{
  "n_layer": 15,
  "d_model": 160,
  "n_head": 2,
  "n_kv_head": 1,
  "head_dim": 64,
  "d_mlp": 448,
  "vocab_size": 1763,
  "activation": "swiglu",
  "norm": "rmsnorm",
  "norm_place": "pre",
  "norm_eps": 1e-05,
  "positions": "rope",
  "rope_base": 10000.0,
  "rope_fraction": 1.0,
  "qk_norm": false,
  "attn_scale": 0.125,
  "bias": "qkv",
  "tie_embeddings": false,
  "parallel_block": false,
  "init": "normal",
  "init_std_qkv": 0.0508,
  "init_std_o": 0.063,
  "init_std_up": 0.0727,
  "init_std_down": 0.0727,
  "optimizer": "muon_variant",
  "lr": 0.00452,
  "lr_mult_up": 1.13,
  "beta1": 0.95,
  "lr_head": 0.00606,
  "grad_clip": 1.0,
  "warmup_steps": 200,
  "schedule": "wsd",
  "decay_fraction": 1.0,
  "decay_shape": "linear",
  "final_lr_fraction": 0.0,
  "batch_tokens": 16384,
  "seq_len": 1024,
  "doc_mask": true,
  "train_tokens": 149400000,
  "steps": 9119,
  "dataset": "wikipedia_en"
}
MLP neurons of a small language model. Each row is named by its layer, matrix (gate and up: input weights) and neuron, and shows model dimensions 0-159. Each number is 128 + 24 x the weight over its row's rms, rounded and kept within 0 to 255. Numbers have three digits each. A neuron's up and down rows have the sign that makes its largest values positive.
After each neuron's rows, "fires on" lists the tokens most often at its 100 highest values on Wikipedia text that the model never trained on; "fires after" lists the tokens most often just before its 100 highest values on Wikipedia text that the model never trained on. A number after a token or word is its count.

L7.gate128:129138098175127107111149162146128158120114090130144135159140123166120116093115113141141114114180164094125159139151130081116088109161180142189104095141150120122137080132092155096104121108118086164166077117114131151132122105157061106093125128108112107089120149129109119132112128127131107171117150132143159146128120119155114123137116119136097143154143161101133068127128137126132121086148103141122124148106121140075115089127097111141113156100150175106115114131104128149119133129102137
L7.up128:090089106141158137112101161145139136110107063155145141175108118141109150128089149171128098113138124118128131125120128122078118154086140135144117136101133133129121145117141131112155119144132083111139125080136112126129116110132135107140105110175135083090157153112093113143121156077134154083110123111124163107155093087145100087110082130141109137137186113110158119170119110153125147149158122130144075091109127118134128124135163126145101134141122162101118155102100170144131140109071144
fires on: "\n" 100
fires after: "\n" 100

L10.gate279:116134102095089112130119117118084148159172097139138128139113122106083091134133084141139110127093124196140141111107136162072090136149165131115110125165142082133158132151170139147152109131142164124125060118114132145133136130075179124117102104143113135099120126115098156146113097167135113127117130105150180105126140146135158096154100106111117152163114141140120162129138144088132171119136164135135156165107148118128113120116147096160138135161091148102139133097131146149146103127146100
L10.up279:119132091167140118150114126126116133121116133109149096093148150106161097123143116127160148118134138166134121104136106108073121147136114105090146134103127129083149111164113131133150094114118127114110129129079147132123105107164102116154110136096137117107140099146122116098107131081161097154108119114150147109125101158122085105137114127123199131104144104118134115112097202108154145120115154128116160146118114179106102109126134184175095159142116155083150126163128129105118107077160086
fires on: "1" 68, " f" 7, "ff" 6, "8" 5, "," 5
fires after: " " 37, "-" 6, " e" 5, " −" 5, "1" 4, " (" 4

L10.gate204:157157095140106119133130104093149141131103110121145154170085114131157131123135122144150143152103129158146144136127130160155099111089150184150100117158143149121129113132190110155138151147153139129157103076158137134090130139141110082145050117149151120151111130151106096155150126143115163132116158154097130128103118096122113114093119109145107112143129164099126128143111113111124154152157153075109104179107117124153116108124121099115083139162159123124106085091168130125092124106126160
L10.up204:174115140103096138103103219126115156117136110082077092105127121129161146133188136126134156118089140104142099135135139106118116131150109144164104170161137103127134101128127149072107157121128132160113094119109112113092102112155112113135127141138153092148159090142147108164121132092140165161125150079128125125141145154099186129135105139177145112121140086154096125129100127122157149109058120146133122113098138127120119140114128095174135126137143135119122123130142105124151121124124128
fires on: "\n" 53, "qu" 7, "." 7, " −" 6, " the" 5, " Ro" 4
fires after: "\n" 53, " |" 8, " S" 5, " s" 4

L9.gate208:126152113126106156149131147143170173111115062099200125127165092130140185150151157172111140119147121134126186100134116143136089160116123111120117138120147122127103133182101141108100143145126098149149169135133118080116106134156158157109108154129112122144092098132104120152144152127096093135124135115110133102092138103116112131119164078135137078171082093120137121115147162119141174154145133087130138150142147154116143127119120094123118140096127121099148148130146121104154109155135119
L9.up208:113125127138142123157108126127144153117114107105123077113122098126164124116156145115154154139176193139118164143123141165121103136134158130121125134140110108106158106119146151144127142134147126161162127128153151109116154123126097177124129104112117137171119133171147145175139119127157119116128093145100107181126137117137085156109106078122125131121155113142128117111105160070142133110083115150158115139151123161131144115139178144077136155105169138090150172136156134175166116103124195
fires on: "." 57, "4" 8, "6" 7, "7" 6, "3" 4, " ." 4
fires after: "1" 14, " (" 10, "3" 10, "." 9, "8" 7

L7.gate135:144131134132163157102131142078146126192142117155118139114130108113178131142115106102134140114150112139146119118121138143152158054125122150136132097095126118108120142141133121109073145120135139103099106144136151156133145094130113165118142105130127108149128135113085090137119142176113155073106092146071102095165150111122158115176150087134116147103140108137153058136106132123167141108104140125105144137117089151131157140140151096131135173109097158089105139126108106144108090124114121
L7.up135:190117139081163167089138136109137114149120109106120115129154088155115170163114139107093132120088084129065132133134106126131164127132129158075073131100116138151105118146106135134116124133159122102145181126164140144101134093112165107108095122175154101134158101097141183100098150147122117128146139119093106119110099116121106169111160140129156093134127136133140153143110125131134139141159134136128106152123121102093154112085176112135115120149138144127137073117123105088141125143131121
fires on: "==" 41, " at" 16, "se" 9, " of" 7, " k" 6
fires after: "\n" 41, " an" 5, " the" 5, "any" 4, " The" 4

L9.gate173:121120106116106165138114129115076122137147130104150136075198101125132152105130124118096124107116132157124133132161113118133125125180134100107121159137123108115100098149133141147111169124133129132180180106112145131129127144142161132138155086089161127117151109111114132146101175105153136114104146127121172115147132095096124077100139089124130124144116125101106183096119136089123133141115189138144143166121135147148119142131113159164116157115141142106121178147095136184161129092172123
L9.up173:098153136126106117151137096164097135104133109104105137136090137105165120116141095128095123144127142102093142084116082123137089162083144146135135124132105124133160096114080147121141150139151087127164141135093143146123135140086164099133112136106134112151070135138144150149150141101091183142125136119142122135152104162117139139124126098132141136127109156142096116125097153101173140119088129170113164139145106174149151093168129084161133170112068118161121135137152108122099133159106091
fires on: "1" 19, "6" 19, "8" 19, "7" 17, "9" 9, "es" 5
fires after: "2" 14, "1" 14, " " 12, " (" 10, "." 10, "3" 6

L7.gate269:100142139128138107138142192175142156179108124107135123104169166152132122116089129138148113105186160115164146128115120148143062170120141168118119163155127120112113110128160139150135141141093136085122085128110115140125103154152112111151143117115138097157087152139122130155107159117134109138116136110134136119132171103164128103156130094171125145101112141119117121078110095150141102114115129160134157147148165174130164145100106072110134114133121078103117088166127121145123131127115108
L7.up269:126169143125158145112092172114116121169110072095107094115112138133113151123106156137091145138162145138110158108134103170141098149067104114102135139095142161153121122149124119112182116148129106109161158149139125167156124148096138133159107119129163107123112144159136129160149120167105146120108134107095136134108094129144131118125112090119094159137134141143111120159112151141185099162103106094098110116137169137114170108116194131132105122131139147110105069094120159125135098117132140
fires on: "\n" 100
fires after: "\n" 100

L6.gate28:149122189118141130125116164154169139087128154195117110115147149147140137132091149121139120150146124118140153124078107074165096172140142112132053118122132128139147122125124110154088097127121143162098146095144115105142111115130122134131084120161111095128146103142132125126112119130135148123113172113135164153136127096139149108136134126137158115101122137132101160173126116147125132140110101141132141122093126150157137097160127082139153125165168047133117121141136165149088152175142142
L6.up28:089138127134146098181074104136136121138090112172130135113111120173121159110100152110080114135154120134125155095115120105131130121160143155125135107098093126142154117119126129120078114125109151195112154109132184105142131076122110110122089134131109129110163102111119103126137152113152149132150139130139128139133108138091122131101143184148127152142146144121148179092119118138118147098114176135143145150107186129122128136053112162134129136142147131156123122132156088094161110165101121
fires on: "2" 27, "on" 18, " At" 14, "0" 7, " at" 7, "t" 7
fires after: "–" 24, " w" 18, "." 10, "0" 8, "A" 6

L4.gate109:092159110119161129108170109150089087090137091137115131125148159126120172105124110108145136135144133092152155146077097154111118087144150103117095118139133143178106097141153132179133204142098104102140115134132127129091097137120125105135106095138146111108142153100167133113135115132147111153104111151091130159126160149113143114124130124136156133141132147111111146077126135155173119100133082137084143126090140099163150151133084159135150154117142157130135163153089151134131118101161110
L4.up109:070125096113098128110152112135121120132111138124153129069162172152105164144113124106110129150142150107139129119099120148086158098097142129124123113168120148116120111138149112121151160186145142086152155156162116130109139130169117135137075110145133106087144129120148122099120138117122141173132080121128108105147136097112131172142105090141148104096130122130091157090080111146148113145119082148123129144120127153153107128166174122150118178167128143157116077143162130135175147124150124
fires on: "8" 22, "2" 13, "9" 12, "7" 11, "1" 9, " " 7
fires after: "2" 18, "7" 18, "1" 11, "9" 6, " /" 6, "." 6

L9.gate202:122111117155084123139139141128112115138069140136120124127144125121114080133152093109147106113091118120085149099168112130108134141166128100082109095119077150150115152165103177115155154136115116119122124114152119093152125160151138163139136105178112105127136117111116094146152138158113151117118126138122142204154168148101147115131130136163161139143090141070134159130158120134130133088132142082101131144120156147126119089114078180118173159128119142108111141154119144131112165121122115
L9.up202:091124082108099118100128111096138139155108152160116106121113147118126124149139120108113121142131105117160134120120136121102140110110159151085148150156092127154133132136130156154088109094090107137122088157137146099148142124137110140171154142128118140139109170093133128142110165138100187117135065158140143155125105145142117130149088149155139118090141159116138165161115068179129136126077128154099118178126156080160125113117124116072161123126179164133128115103120132122113147114114101
fires on: " p" 26, "p" 23, "eb" 12, "f" 8, " dep" 7, "b" 4
fires after: " the" 10, " im" 9, " was" 9, " re" 8, " w" 7, " (" 7

L7.gate162:148178081131094130130104163152154101144119105139121144161108082157127144156116144128090130122173127113106094161106125134111087074112150129117170120130165159158114102155122140130108127139133091126115110133137158163081092115095135146115157126117163075123093154119126130106136128155121138122127166127145132178130167129096134133128122133150076195131119150108134124110120116166153130116125099159108093116092141094127169150159138140133146136121133145114119094149186153143136158134151146
L7.up162:120109182155134141071104160133141117117097116155103107135106101133092104118099159127147105135120147118187130171131120114143109138140172133086134110145146142159103112090112124128122157154127157117110090165143152131145158137142193075146117108183082126120173127111137120128099090116105124105156141152132146144137081066129083144142140144084114111144137108127112121113140122134145137107132156110104128103125116160149180135129115135110097129136101133110125127104111130121075157091116139
fires on: "\n" 70, "|" 30
fires after: "\n" 100

L4.gate25:155161139102135136111107103109120151146076122136166105134121124129138159149077102121094142125104075130118152141149107119138121122113133144129178113064117129126106148098156096137117109151134111123130080123108154146148142095113134179128135181128149134118111136121146111132102150145200110142118172081124137143148143129120115112135118129133157108142140128082138076122088134149137128145108109130112088106116113079089152130128157091133131074086106167150115116116136136184118092149148132
L4.up25:142119127142112140119095126137126084106078134175170112087106104133125161163149106145116156094126128099091143141130108163152147124142112148153160156075125131186158097147136088113135127136102137166139165183146156132144129101149130098125113198154160104174171118171163106089100159158157108131116129094144117134145167075150129149119130127135140120115133115105106130138123085146106113126109119105108148110140156115118136144146164139128124139118142109144142121113119114159110144155156154
fires on: "==" 93, " is" 6
fires after: "\n" 93, ")" 5

L12.gate170:101107158145153100132111155132156131091113096147113113118121168152139097146150154170128113128124117140147131122094106140083141114115137100166104072125140185079125133135136129131110120104145146138160122144115130171142157115135134116147136112102166127092123135129108083134152154111078189104095134121141161153092084092137111074105153131114157127124128111116096152110111122116120119121106157121126137169088143162104156127167144197139156106109086139137096128159112138130136131096134110
L12.up170:173124138128146138151084148171128115145148073145157129144127159118134110198128158141115116139153134113140148117176109123149127152118121145175110125104131177118101137126152125112124131079152114116110101116109133177119135138131122078119136116109122140151159127143171151170171111108114155152149152104162148157112139096155129130099149151131165121147136118123084121133145140110132116154139181119120099126132118173147156132122114109176115098075095130137130145112165104137056135099141141
fires on: "1" 83, "9" 9, " " 6
fires after: " " 68, "–" 10, "1" 9, "N" 6

L9.gate240:157105168135080090063150130154097127151089127143098139066135130132115124099139102123146139129166107152092123063162132145115098134134131114158127125110152103152138117107170164119181116125073135151167129097120156089132133160141126124144135137148129112145113143122132069116128165140130167144116114125179173122149148086136183130117121142118130095126134136089159151124138143133169128117139124141145164174129128141163125143124147160122155141126116147140126116102159158129101119150134117
L9.up240:114114129120068143130137096121086142158102129123136117119115166120120186135159183087163115099125172147148178085206131148118150148110130141130111151129130150136135140145128131167126152088112167124119163124126132120143097132125129138100148175123111109121089130120129139159148134136099115106140137077159141165134078104096072174127074104086134121130123129100107131156125115120136122125147139120146143148152121161098150131125087137143116121121122177115146155130150103136123088126142113
fires on: " p" 87, " o" 8
fires after: " the" 25, " a" 14, "ing" 6, " and" 5

L8.gate54:111153130136090072139106108152118187146142096118140114147140096130177129153148125117147183139144154101088164086144129125093102161107126127119108151158142068133132131139106127121065103112119127153161151125101128151139107096130120173123116098105152103117092147127149100155075111130120109134143091123110160112154120133109114099127129126135146128165130140086130126098131108132101133071159132143125156103166141131117139148103176106096080165141141122140141116133136097136163145140126162
L8.up54:112129177146135143137105125120139124128139113149133108131106119109170111106160125134097104103127135107135184109102157190164085153113122157145099163119074149136160138119124117162111106116148132125135132106108137148117156100144132151161106146167106074152153136107156149167133144140111110130095083119141143147155079133157122127141123173104111153143175141112149127135121129121136179129120107115155150072136154141150110179138180109128121104157147139119141146063099118154132104147141121
fires on: " W" 20, "W" 17, "ich" 11, "|---|---|---|---" 8, " h" 7, "w" 6
fires after: "\n" 20, "." 16, " M" 14, "==" 12, "-" 7

L8.gate392:087143105139120091103141124120113113148112099107120117116132111136077097117099135142139118125153104133090142085152177126097107096114125144140137146138156120150112154185143126147124126173113107105147151094131113167134133138125142136120131136166075126121134109138203139092134112127128098110130123137094163106145159122172121081138162127104138097141110116144092117067150160160140144123105113096156098122172110107117114156140124092089137122134144151145133150148066144155155170146112146
L8.up392:151139102169117099124146168115126148074159113108131132157103086122147141137122163134166168126171126118156123097145159154110127143134111130118117116139110149127166137170170110115114100187119107139151166133153129115114135120108160191127125108118087112108108146151097132091187140129105130130100145114060144121119142147138126080113116074106163102141125116133149148101118157133167145167165162118158116147147101107147105120192140121107153139130117121108097122123121132130133121125107117
fires on: "l" 45, "ard" 13, "F" 11, "ov" 6
fires after: " he" 18, "\n" 16, "he" 15, " G" 11, " Gu" 5